config = dict(
    n_layer=26,
    norm_place='pre',
    positions='learned+rope',
    rope_fraction=1.0,
    qk_norm=False,
    optimizer='adamw',
    beta2=0.99,
    lr_head=0.00506,
    warmup_steps=227,
    decay_fraction=1.0,
)
MLP neurons of a small language model. Each row is named by its layer, matrix (down: output weights) and neuron, and shows model dimensions 0-159. Each number is 500 + 40 x the weight over its row's rms, rounded and kept within 0 to 999. Numbers have three digits each.
A block is one neuron, or neurons of one layer that tend to fire together. After each block is what it responds to, as a language model described it from the Wikipedia text at the highest values.

L16.down42:526489485570510494517478505584572535438548546513457491556472498519524570549469444464442502503501481512541509525459480528427516475476464462502412514542440436510505558549470494523517517509497482552554462526484458498434560545452431400471486489488535510525564474506541484496487525486460518547502506470441436558446483554478522447530461506492498472464525506437503470554551558505578506457536521523504426502535514512498525471503547447560479476502516490513427504596490564571410426446516546
L16.down63:503541502487563353489541494519500461529527495480517562535498455468571535480506445565456525492527441498522528463481499488531507508475497553561558531516451565501497541493496531557491533501499430460541474490432446535463488472541469462500532515518490564467496507500455514506526516479508511487469461491540438489508506456523406424543446499496480522411495569537479532510510497468500516496522523553456486534496543472549443523519442482422492463457558451421470574509517560504564487456521519
L16.down233:448486470421540502461510496550516518515491505554535504492467527503496516481520494452493408515477502531404525515533512507435478474529475509513476486507456561419534511451520496510577479533495459509547504580540503484398541518528472457500518514497556506478528516477435528533521525485475506511524494451462527476503542481525519501460481519509501459476483560533530510457509505441545568554501441504527451566443431468516591526473463462542495496493485515532481573456419508525505507536457532
L16.down367:519533477489487524450506471478457480479539545482502547453518498493566538461482548531501497493542518522503497455538514500555514574503470559484584463517473475495509470486535451475505505503427466514540439488511520553525549465497490582404431456536515500466551535461513496444456534434565552472495566581533511522470530480534464468508503464530547558522486505485569453470509494527484467552587474525416502479482487565503494517477430544438551500541477456479478500491462513492506555467464472
L16.down386:563532505539514473511451489455443483437485480476529512554556487506553508539516480575548494481513507439498482492533561519556533553516543513458462421561492485439438674484463523465542473469516520511451527518558455560474480540572468464491447473453527463521489489490427506521495532503532453490415433561538480464530461472513493513564474487487555493461403514561429516473508527476499547537505471555515503479490545522484497483497467508567521493549486571413528471513479571534524518590394497
L16.down683:520478455455476559488498492462474553451463552529438517454576462518494398452528538455481591460494508475555514517564556503483493437476530502469458468533518496480509596518509478565556478475499491568506542516493535532517398487545481524433430450481523516451515523494455487386461585551468486586523499507449499453470579471455487502475522489533514548539400531504565486462500519581534539458477512494494491439509459491477512486574532546503540491428490462502499492534541488432513408496499520
L16.down795:556473562525549427501505469494483516519551509433500495514523498513469412485508455541517542450502481487534530509482524472541448499594483502580487556511510543465515543540491522486505444525526507474458492512378522482417559475450531520443517591572496522496490530520513438489478430484534530517502537533454482451528438522503512518457519502523502556456532478477547527377446523478470536459531513456459479551471521463529570568511489434472440481403497484566513502459592570479496553537487580
L16.down840:440518520499512486517556456551496471450433552475493519496477495554470538548489510524503521474527531526500486478511578519461559468491443565486521417488573598520467441472489524509501472429513454481498504444485461491508518534567432481472551459496555479521566474517420511559489483585544481506482499496510400504478545475470535474547518494450495498481455575489516522489519470585499498541510425442493505537522503502509457427533477571493530404513561522650520506502477517471557514475516477
L16.down852:518526521547506544490480527491478514500501537479545479488497452496518550489413519503461529523491433563519520467505470443497464503470426552567540494445554514432497478513475526468543440463527519476542526547479514468569440447465592515503542511538441490477550458460600537487487532429471476540551513479469614489500501443539530462522534498559597442503545497488505492488493510442492463523493518535483474509497480468543501468569581495549495576498473574495445440558492464489479482498502537
L16.down874:462544508475491516543497507506571470481518508524510572489512469540452513539485555509535539469445410474513555515531534515461472502470467462531462479434508459525528564474601450554519531542464504463406484559497494531451565494471463547458500552494522510423564555539503475493513536445533519482479452511551519479518539531507565477445551524546534450453507504466480489430470474517538454527484498570505499500475442511581497557551511498568536547494515550459473506484453545485454395536480481
L16.down919:531484489518528520521501582512529501524507402502500532493446572534465510442454496542492434441497484513527572493424479457481517413481497528512553542555522581438492526482467495503476505536449539520431495585529493494488529448541546525522504527469567501468453459496546524451588448518448444491500504538497459429499421473456546511495510534533566503466465554489464508513541522478498480530527488555481538562490518493536540540445508443536457481533517537445463558495464522481398494474486514
L16.down1053:544475536516496543497450521598592518474463431520506536454526468561565459511522469577512522458411496502478434556477577495420559521430494543520524463463471555575470524553480495454477568461506469463453534508500447440517447524535490578519524543515524484537430484500527465525505460423528489533492496477511432466450483483368512508518527488521592528514504442561441549559552473498502524449428416493488499498505461481508435490521432498461509468492522463401546536495534485492549431513538519
L16.down1055:553560443508505505464478517464506500499474431522469521514480505532523493504508501596500535496488518538468404513547542498472542417486497474471440594566452512501552488455490498430513493578487467468523519515505457498476540503485439500530504497479471429445559570444463532476506527552528509499463395480506561498528505480499487459496434468494536483488558475523476446494407464455537510515449527508509524527475457435473481606465480492511494488537508493455554571580470517515481506553536525
L16.down1116:494433506476426532516521537531503491508522531540453505507537498441391472440464508490465503468500465568534496495471443540466431452484478493489507514491520477485483435449483485470498547471502487519505530528467522462506434491490553500535502498501509500506460464460467502446477456478498508452605548503497498523505477564480525521517536584534495508587510457473541516519515456609535500472555523485455548494548509473522538442521506443431521449506366520554441499462485566531528475517573529
L16.down1146:510487495500462492500403508435383509538533450473485504511531513518527477468515469532458525474443510512464536471458470482531476546540511517562572526477519492483493492586472443494555477464510508485499479522534518443517512516594462538439498457466449530504434504426536472445560531531627507460480490499477460629514484527515473525498435569575470557548524558578450472523520500484454494477476540534595465470520495494546447505441490500478514569433458497469491505510508483485425478555572509
L16.down1224:595560487531469472502472530503482498502495470524504531522467492581533590518439479540450465395421470426551483478524606485503530557477498454456461527503519461533520575473532556465441513529504529497534492535502441500480580481440462513546507490555536525510522467531561475530497517503474496514502433482510483527541529504502478481528479496514469444413478486512537496570543487457481498496490502610477580511510464439530508576529475563489475442523504512483526541517441445470491421476564508
Description: Word-final pieces that complete a main verb right after its subject and before its object, as in ga-ve, ask-ed, explore-s, found, wrote.

L16.down19:427455506508533511498423520451512487590556517496466476450523512485436513534537507535437468502483527550529513495543438518509440508510468555485482452501475462497514438555499436490494559514505538508469415568507489532453474478501552499398495555470539540558494523556486491487494466482508497470502500574503519478481556497557462553454442508537525499537511456473503522483465383548472538529523540461473502549494505499523558509466508483517576547513516521541423469403483523467510522498470496
L16.down33:536575508525514499502557476493489446491501540463582482515466487470500490503526511482516458453475550427430504495480484508507476397464419502496496571481490488528522546462469555439515470450513466491444453574491430539530484511508521470427506502500511522522560510532466479545490481562446459475534463466580510453546572478482452495515453536499445514448499525486397460411516473522533584480520576495503504566438520455482496500538536528514486494499465448539543502518551566591496540445518526
L16.down159:524427424534577530476517512495458508573511517457477430507557498507514447480506447420501481563518470555522483513449520561525439463482552467516444494471482516500506420554486487565552443494492468504451522512528520534554522432457475518473445507445523559438545511504567545443523480543492418500471423547501542497486545498548538519553502440494556491489475453547424493474480556478471556496521495480493536549493571476472538471608516449522517505477422521532590471481459538503477530518476553
L16.down179:530512519555437538537517407554480490539484471538385501467493535472534589460471510469431468571540491515549610570482446487426475503525566532476457458446498535510480440596534459497524516537455525461490453523467497482538494460503467483530419484465495537483480523547509511461498537461525527519460472506485451472505518522494419496494461503432472574489518475536530448542439524536579514424496544547592489454467512523511500518544507518530515551445491510534485517458506524500471479493476537
L16.down249:467549521511535529493410441449570506518438427464526433595521573510528498464520508477521504548511428515558486509467465477511534455464512510471459502516505541544516452547519543502505532474568532527513388541514485494451548506484485503537505469513543489458471521500529433423572476566517554568494473514462501469522554514535531584457530421503518453483500517497510506494516502518480448491469553472447482472468492432521511527557546547477515541489561555528542471419472556493478495497489558
L16.down317:509528495456472515546465538539510513517513445568464503525501545447517514487501613470493469469485431496509484573487506528453518495490511473471447471518517404441581525487553457515505492430487467554451477492534467524490446520461505497492433509424530489521395457581584520526446562558532503446522533422505478471552460540488494533523492507475432583504497510473484461484448466519480466477507471507544479445572488456475581515582457523454508615548508516514417460467493549575540468556510532
L16.down624:548535428518523482601452555468457535459476501492505560506514524503459478528504469458465500515519455491493523431528462538473503495503493425434396492563521557523497453533465585549525494487543493491517487475539490427444416491430528515493495513468469514518412498455528518550486474501520484523476495510526498517527514482472508526511521542508506493517522530519467499443513496479525523551542467510576476544476512510505527465470520467493499545415409475530416448552521520446505491508493549
L16.down738:546453493527471503550555446460528430531558532443514428497473494501474492510455435533577488543445435442503513500492496463555485490505497544505530459483500487526469490476479489531474545465490590495504467514492490498508491511562478510505502400534465481489592427501554511531503509480455441430546510498488517525501519529419552530475472461515456524518527498477481500443460583491511501506478489530507490525479533443454530479487543444455492498495523528566510467480561460475487505526429470
L16.down776:503539470510472493504510428532483464492596507441465517583531498506463512543526503474393433486438562489540426456495506495522520524524468525498490513484467489501521526514489555494582413443476493534445455542523532459477468439448524411426493554520500484440491560551521494528430517515540487494447521505529509460535503480482575522459476475541422529499521536442532465420492463533470469507570598523485505493573521497504490467523533453449424497475468498562479480539431501555554505548511502
L16.down890:535537514488515500495438607545468449492495563509485483486427449540451486466524525481502526503492465551454529472472493572505511461523457572484528550427511516496489567458508526467507557469493534478494506495509587501532454472538503418535523527474494414577479417505451523510480514491544450485442549525464496535472510462487523553439497461535510535445495468436523519438519448526478498506531483506477411487460614463527460488526415548567407583456544546621536481442557484506514493441520499
L16.down1065:524466572506563522445491455514471457477488432442496474450558549532502523473506486507568490491517500473508441452548467495523417576454509428420450496471511465447512458463514502527538509477502548506506440457544508426498490485496446527509520501497531504542542548492486465504497491472500502499536455418400445516515500520528512512460444545533473559527574490457492525535468577493491485488453487505538518451507472408572469490521525506496517572502516536526439548495589529510534487488426454
L16.down1072:568453545466465549520492505468541428554577450502455493491541512509497529450469495455436555557534459490490520495464567458432485485485500574521435543387449435486470574522468489510510508516465442550448545539508518474500482487532508460431522536523450464586463539463530557522534460545482500542521485489492427530566481521514492446459542441476576472518538478483485535515494475493518526440578480496448513441538516451481540519527521465503539468443477524471535535460570456577470478446439484
L16.down1096:534498473459450448499465532561536482535456473519542527471517544469537477505494475525470507478511531455457532428466446549498485483480499442580491518459523512403554475496541478446500464500529536527481485518490496489525489488522518571469474548487422493501578497530526483542467555477475515441519529478520553499514489485529524428462453540444497499556465533525462499417555457523507514472474473480521448502484468455528464540464482501556560550503507507553540450449511517452494461490515514
L16.down1193:463528471562503407495505505486437473458516492429534542552469484499498507568505578436532505473541473531564486518458512547421428514479544429444466487481530515566476567460508555524519504506427529451503530475454390461516462521521564471573489473486513547479480480463506504590509492517495532477422468476451505468470468461578461539481510551447568476520468515578499484521429477533533435499466553478539574564484484534548480519583465523498468495470445553455530544511490481563481523450449478
L16.down1197:427562488485536540505390514537471523523461523468432450597472558520452467591465543522470514502481542425552442468449483478523518557469456536527551494455501506542502494482521524546524488489508529519534505508499529524504495502490505444516497500466495559449528567501571540485500521463465472490419505527531515461479478431524493539564497540440524488465547531471540471545416496517507518536587498525529498500546502500523594506525516421477455419439523580489440517486442522490577519512504497
L16.down1266:461566444466536407541520466454487537492488516518524503431545570500514455501522542486465487461430478571512514507502494592533484542422453448559522458528563546517513524499452453466568453551494541481515535485384513516542517539467460461496525492490537501486434487507500489589496465458491536508421542553441467491521531513501513539483457544570435581530539479469571462496470490432528515498570445452524506564498418483460534528476518461466540460461466439486493504457498535565476479526431480
Description: Past-participle endings after "was/is/be" in passive clauses that expect a following preposition, like describe-d as, regard-ed as, direct-ed by; also used, such, -able.

L4.down109:535493450510586508533520475421437491485502457562561537536471506476485427508478513517448563518519523489479477502531454558545498571539450481545523466435469517463475425503552543503562489524436494438504411453455521460508514440452504515474511485569480455476483521517518538503507458477537458475483482523440469523497461510481533482503556470516524428497532508466486530486582508496492550601514504527599435578507431469501457501483433521514528496532579488510460483477507491568559452545474536
L4.down823:538485523545543559562481470524552551469466505503564536491581453550482480466537555507545478620436473477488521524510477491557488473497426491468444480520498564516430447475491438545520429521483513510480496496495522513471508457513505488516542504488531390471618551499488453486482524517460503484555550441494487485496509513480518491545480481412528523550524454437524480530581534468456466563523542452448485498536483449509507484499533495466395466456483495553460513512491489580557464516513469
L4.down996:531514448543549536488496517463422496512518557473545472542540515490475529554537400545543554546438454549424542550523454525509446518454472532511482510558484485483543473473487514479595455475500458433515505529497504481522490496507549576469527502533471556527487437501396546492469463494443525473542554480580480449449465524565549514436473558562483607503541476527509538461475461471501511526485513512513483516540460528467474522456559542506523529466421441484534456483526474514553502510470522
L4.down1225:538521515505424453554529490465425508485573449507522430472473517524508408519490492451580560481466601429502525385501503507535536495495500444537521521469494496513513532496441455505513474522513433533457527500524510450528447517425550528483442493521556511553474556511479544448488532519481490488450566519439437489472381501530554465501583565443564532519535530489553434445476515514538484548543501482519461430478547508510525415460497488452524482512467445508518575581517480480519439447448586
Description: Opening pieces of words that continue in the next token, e.g. Sp in Spain/Spring/Space and w in Motherwell/otherwise, plus ordinals like third, second.

L4.down533:497442480457493446489524535540404490503467535534484540454461484586461438524448489472457560471513575496417525509500529453523474491527513510427468509570501485480517463512500492540506518544486495441513534546478525453468512475502542465458487492547493484466569541522524475518511486489554562492469508532593507529529570506529432508521492497441474531586528506458589468533498556544507546457424555497459551559549456475451469443430486504516612446473494551506511496481498486480438477553569483
L4.down786:549498493417444536486527458542507456550424458498457480485565542484527424498463577455467464411489458444516549453446498529488441503509498474577491518544472432528521513503535452476462481542520508607390446479519449497535513572543472546451499527484476508545469489423483538569567533501500514534488487454513513500463462498494541448490439524523491529571461458514453575491439431483468568491472544508451442475501525533479504492417508530530471496529506429488475421507444455470520485464513447
L4.down938:516432452532511485478445467493557532516508464494480545519442458507561524480549472492518576435502525467482510555470451521527527552547494417493477473474539489510490545520501527461577506524453489552510572477445491456498519477578491485487554504450487488530467527522504545527536501501491473532573593480571488520470444525507544515525507492460505563577497504482528492473508496478546484522608412525408512523527522537493480478449523491528457564537456485491557522447487434484485416543487492
L4.down1014:516497495496495478470521525542450475553489513557444525526443515489457565515521463565537475504475495502465522547500477506442529466537528500519497487537474466509586482540509444501555469534506473407496532515496463454460447479527449516539506501546582463449548460576438504454477447453522546464579551501515477539561492473464450507481491491444506477566491518459519400556427510529540559485489448504377610502484451538460517490446507549473561517421463518545541501485489558395455444553501452
Description: Mostly the token found, as a reduced-relative participle (mosques found in) or a word start (foundation), plus received, signed, located, used.

L14.down348:531554480554554474458497533474488523515490415458506560513482513521577468433532483395496451587541529465478545524426474551473488501462482488581560512487452502502449453493510543513425492493557522545512422488489458502485458494501509465506554509514500539456533383489543500586508542444519500475514458451536487483512501481537474485536484512581506484489477486469551431504453488526492553465490487543482520560541494503527503564454435514499578500477513555560521472532594418538502516462496521
Description: Ordinals and their endings in sequences such as Second round, Third act, 10th grade, the first described, plus "New" in place names like New York.

L4.down149:456493484497459607502599486471513461477465552555560527530484425460535572475569428495522522535531546476505457533467501489529536585436478459424503469502477550464497496531534476548446526455475526533570522488406532507482549537504451509530531481515554510487507498389535468524447498554551482529479536551443500551524492491487537553590443414528529549483490525541473498504527440482472575499498463486482570455433504502514491529460514494457445522496531417446521535506595472544452498447485543
L4.down507:495505445506481453542525520457472537440551511500540550449461479476441539528505498532478495548484522499484475492440600499499556564511449527440566514486376510528497477536481528530551508497428550466512529498466501513502508531473532477545464467514529522486501454499465503540506400491498529454578599498527499513559496538495488568471510517490461451486417499468484455519517511496510419548535455427552427504451497517467485532530486545507479520435533530512469504480520463539497597441451501
L4.down642:508507513475468489511543535476525454509502502605543521496574413447497585508541444498518426604533500462511493496502516498539515539543491476471531453477417495480515497519503545571476571493487415477583522513449480461506478516463490414562524507511563476511530521524496444489484445558485448474566558514467464550495525538465534512516503391516526463468507487496497531480484518544494492472512481491549495481524442449507540491511545537537488493426575447491532568533580505562505499482524516
L4.down721:481505517456523537439456524461507496495508499515512503511533487462401544510568479552533486523522539456513479524436500472541466567482502448523473557458458501480506522509552484561512461443541440511543460516414468442482519502555420425497589475431579517547518508465488447509507521539445459486503573539510516573521511525482555549578487433471463528552492500580507495578539492495551493514453514468443488446486443530420555530473510614528490472434468451490544481474534508572499498421541447
Description: Suffix or final word-piece that completes a word split mid-stem, often after an s, such as rais-ed, prais-ing, dismiss-ed; also a few table headings (Standing, result).

L14.down1096:550500507427463508490506576499456466528538495444429524532536494486453523536431515504492510537516458528503557473495498472542514532475548512520445408469509523588498537466498441550522531525504513558528437439463542499557431464498495535514444526500518452580503463471519487459473554458457456501478476489509551439530530519534536471528557476449469564549519587544489529481468442552507431483486533440527600516509535474554494475559447544443463455497426604516493469427496528501568463534474526
Description: Final pieces that finish a word split into several tokens, mostly past-participle endings such as charged, contained, shelled, plus -able and million after dollar amounts.

L14.down283:513492408487535502463522522481483480448502467590510548542418521509523505466511459550489517459462463508478480542472560455520519493453503531540503566497491414479435464496475490551567526519550506467468509543545461574403514503509456478528518522485546497445526508501501511538513523495455438444466520482491527499508453538492532456437479511468515503466601505519491379540495534490474552553477522581501482541539493547509501548467489486509484489476465535607493518540467494510467503495547503
Description: The ending or final piece of a finite main verb right after its subject in biographical or narrative text, e.g. ask-ed, brough-t, w-ent, ga-ve.

L16.down144:512495502533528602494464501463515505549508513541506527483443493513527518472572509498497529443449494452473530455541443514512542505501488471497473463541517461561472505553517485481471500496564557456440499505495470519489467503504533446489474589542507508591485538560552433473486501482416429493459462516483418516451486517507402500492531490436534440498450530554462483490516514533549488520530568543574527457519549505445518543468484433517439470539599510472528507493514509462472511485458482
L16.down176:504521481497555523568514453526484486420525498567471529546470507462504541477463462486437485393511536502504537456524535471554499489486472525490622442438507486518490517451515491493428450448517467477529479446534430553514523482427463503551478501502522463465483486491524455489431585534447581484519509506557513502519423528459570508570434472566428499459477513470510564492506515497499588523455462483457507528506506453479507535544537551485482498480483523524514484527484544560568474498476420
L16.down250:504531517519476512443473452483545566473507491500500489456463502550483468492482537542439486490400447482438488455439491517529530584561504525471535543444524553551517561434530488507558465552502502553488491462479464606410495532439550477528480551546478538525513553500485486540479518461490550433490407564458578504519508512536548485483426549520472507439519453475508459520555530480532527565491505469506469517509496516433452488499500564476497524485555509492488434526506545512467457515505490
L16.down272:573531526494473503571537514482559467385467435486475524571525488477481505530487510490427498482457473523495546558459597500445548567448505477465536543484536473508507495535494519479576497470460489561487547543485514508510517522434537523558447566526475552458512443531553521591506472431467566530502475523468480375435529505472535465558455512575513463504503534494530469450507518542466477463521537570479566565468474485594473602509529497443450515459481495448473444524517493466465469466553497
L16.down331:470560474519514462461481452558493468547526463488537516537453513513523504480525432525540499462469552461515451437471451528532448539491445510503543509418474472549463507544519458523512471510520492517423496478526516459593458558575567516522495484483489493481555419492514522458506500456484443462467499464436521477552413448539502557453502518547587500476442482432482531509463490476470490465462484490525549551553496471526498443436509492535628503500524622494528449487511551547509501486570538
L16.down344:494458495480522380459507494459547427539576517554524467519486465489519497497472515441453561555496470534478489503511511521499511503516524478523546538569509570504502555417570491512492506455514524479458561506474476555511498546535520516505489527484491518498542513465552469477444497455479556517489503485529483433493480466448522497528486505544472485532505508501461475519488394512549438511453468471495487481485478574571437488551524405507544494512496513570445424507510514529605517430472482
L16.down382:503444513513479512488555540445570511542492510518480426421518508510491423494523437539416495491494466515485623532470513491497504546509546567438488533489466482482506449502493485483417530505501466475522417571485459425480498541485533519521489493541545427537534516557485500553432498441470523490438519570503518508584440480412502529523530486504477537524490501511599542493499505508542532475424487519447555529545513574515524497461482437418480454516562494451574528474563479459518510573492450
L16.down442:472513482562447480527521435496494473439464538517516516521566475495399618500479540499531527570534527606476484543435486496531559504517503484574511571480467543525501538555499512520500457473550456504468505491499554497591497505495454504509531493507494462441436475496541476606525525522483544501471445503485538508456534547457461474551457476482482489538484499485541428521512445489506480495468500544562550524543458458468477548506447436463453431547430511587510593516503579526587546478426559
L16.down490:496515535488538502465547474500449452495435492504455453457484421522531526517494491498573484540485544496548475475458488546531416511457457457511417411476502577541549520553507538505534512521426489435459491499447530479518493566506480542443476475513478514453527528464458517562507529506567474482486520562427581537484435497505532468487515498508581577499526468567427549469460561446412530515504460460507467560501506520542440473490541468502529553447537406522447513543457474504538492472575459
L16.down510:474454436509487494483542534479515478573574431523467493491449537468523525499519458465474474515540480534536459471559538428520458524490483609531510505417483537538495522461467518488560445570517487532475553473442459500541507561508471486541539501528419463412522457493503605472449482471470489516548468469605448436491523500517454488549509382581596492449463571488484484430495506518481479520570514459457459553543517550476420476499571474541433559500468378527493444460495547490535530522519502
L16.down576:558482509503550498544485553481447485466428458545515547523400480462555481501453461471495508504422549462516546552463486501501504386547466513527528514501549491449490485496501517516503466476488489492508422466479527513482575549558560436556545414490526537487534583473420524475561494556525521497530519526454484535490548538494490534477486522608438471514451559501500529521513472467497596426527469468516536432550480454503523473537464519445526489503547543502449533455475440497427516488530518
L16.down587:512503517487462542493483501507471506490519532540450539537469545485435474476492483523498502509587538556444460473491429406508446501536524496476531518480467525534501497580580461544451568499474501444582532471545447499566476486521534546462535512466441457513535492544531481480476511476523534498484547487519452581427530478602546486485473447468504536464453514503504414502520433494526486455498530511487523482562530498519484513498487548464530602484554482531426492451489517479420415549471391
L16.down648:507502558471436467478486467482422446461510522524458535508511498559535450566473499447523506523522572486579449467491531455487555543487497559494496522516543435497500549471529514466520457490458493420467536458576463479465453470476501565508504470494444468496510506528487514533460493553501457527522520543473480461488522525500495478470462490536493476502532494546491499517594477466500490574515505531458511504532512486547533476454535526479504561510472457510555516487520586552629492556517505
L16.down869:559541523486496496531429580482520546578562488473463432492487476545500515543498466419547510513495514423446440562484506388448528464549400486522457482519437550455490549512487511447478507505544513449483470472490469522527520490508461509546452507473484523504506475483576592500453527481453495525529522586611439455520489541557538531423476449569527560468483533516514503410527536528474468502475531502472484522519528570488542535524496501545437562457488435476540495463462489528540596494434450
L16.down1232:481553480541492478562535515551460523442547474557495472486469535466552533434444505487435485509450537510535455469490578578491570552546495508482519506470560490457470509488489475548507465490507476519447392516546443475536494570460494503506472504515465482521496484495514550484522492552475571447469560496466504439501503553408527470484492528510571488495438535490503534447551482442524459480487474513494543554520556495579408497480550499487427452493501491508504562482515532481422527584511483
L16.down1236:479456468500470527524489452560417493580476490493456496532525505520448517504492478544401493540534483567521531464457520518466517489557523501464506478457484447526435460423543488486497432555533502479436531449454553530571506445484535435483480524505511568487509502475552448359424530493542477499466512430489447508513576445525470530531479547540488394491482449518472570501539578531509466513511531485455492478521491509527500537559525498505510505503462599521519485498525472496408547428566470
Description: Ordinal endings and words like -th, first, second, third after "the" (25th edition, second round), plus opening quotation marks before titles or quoted words.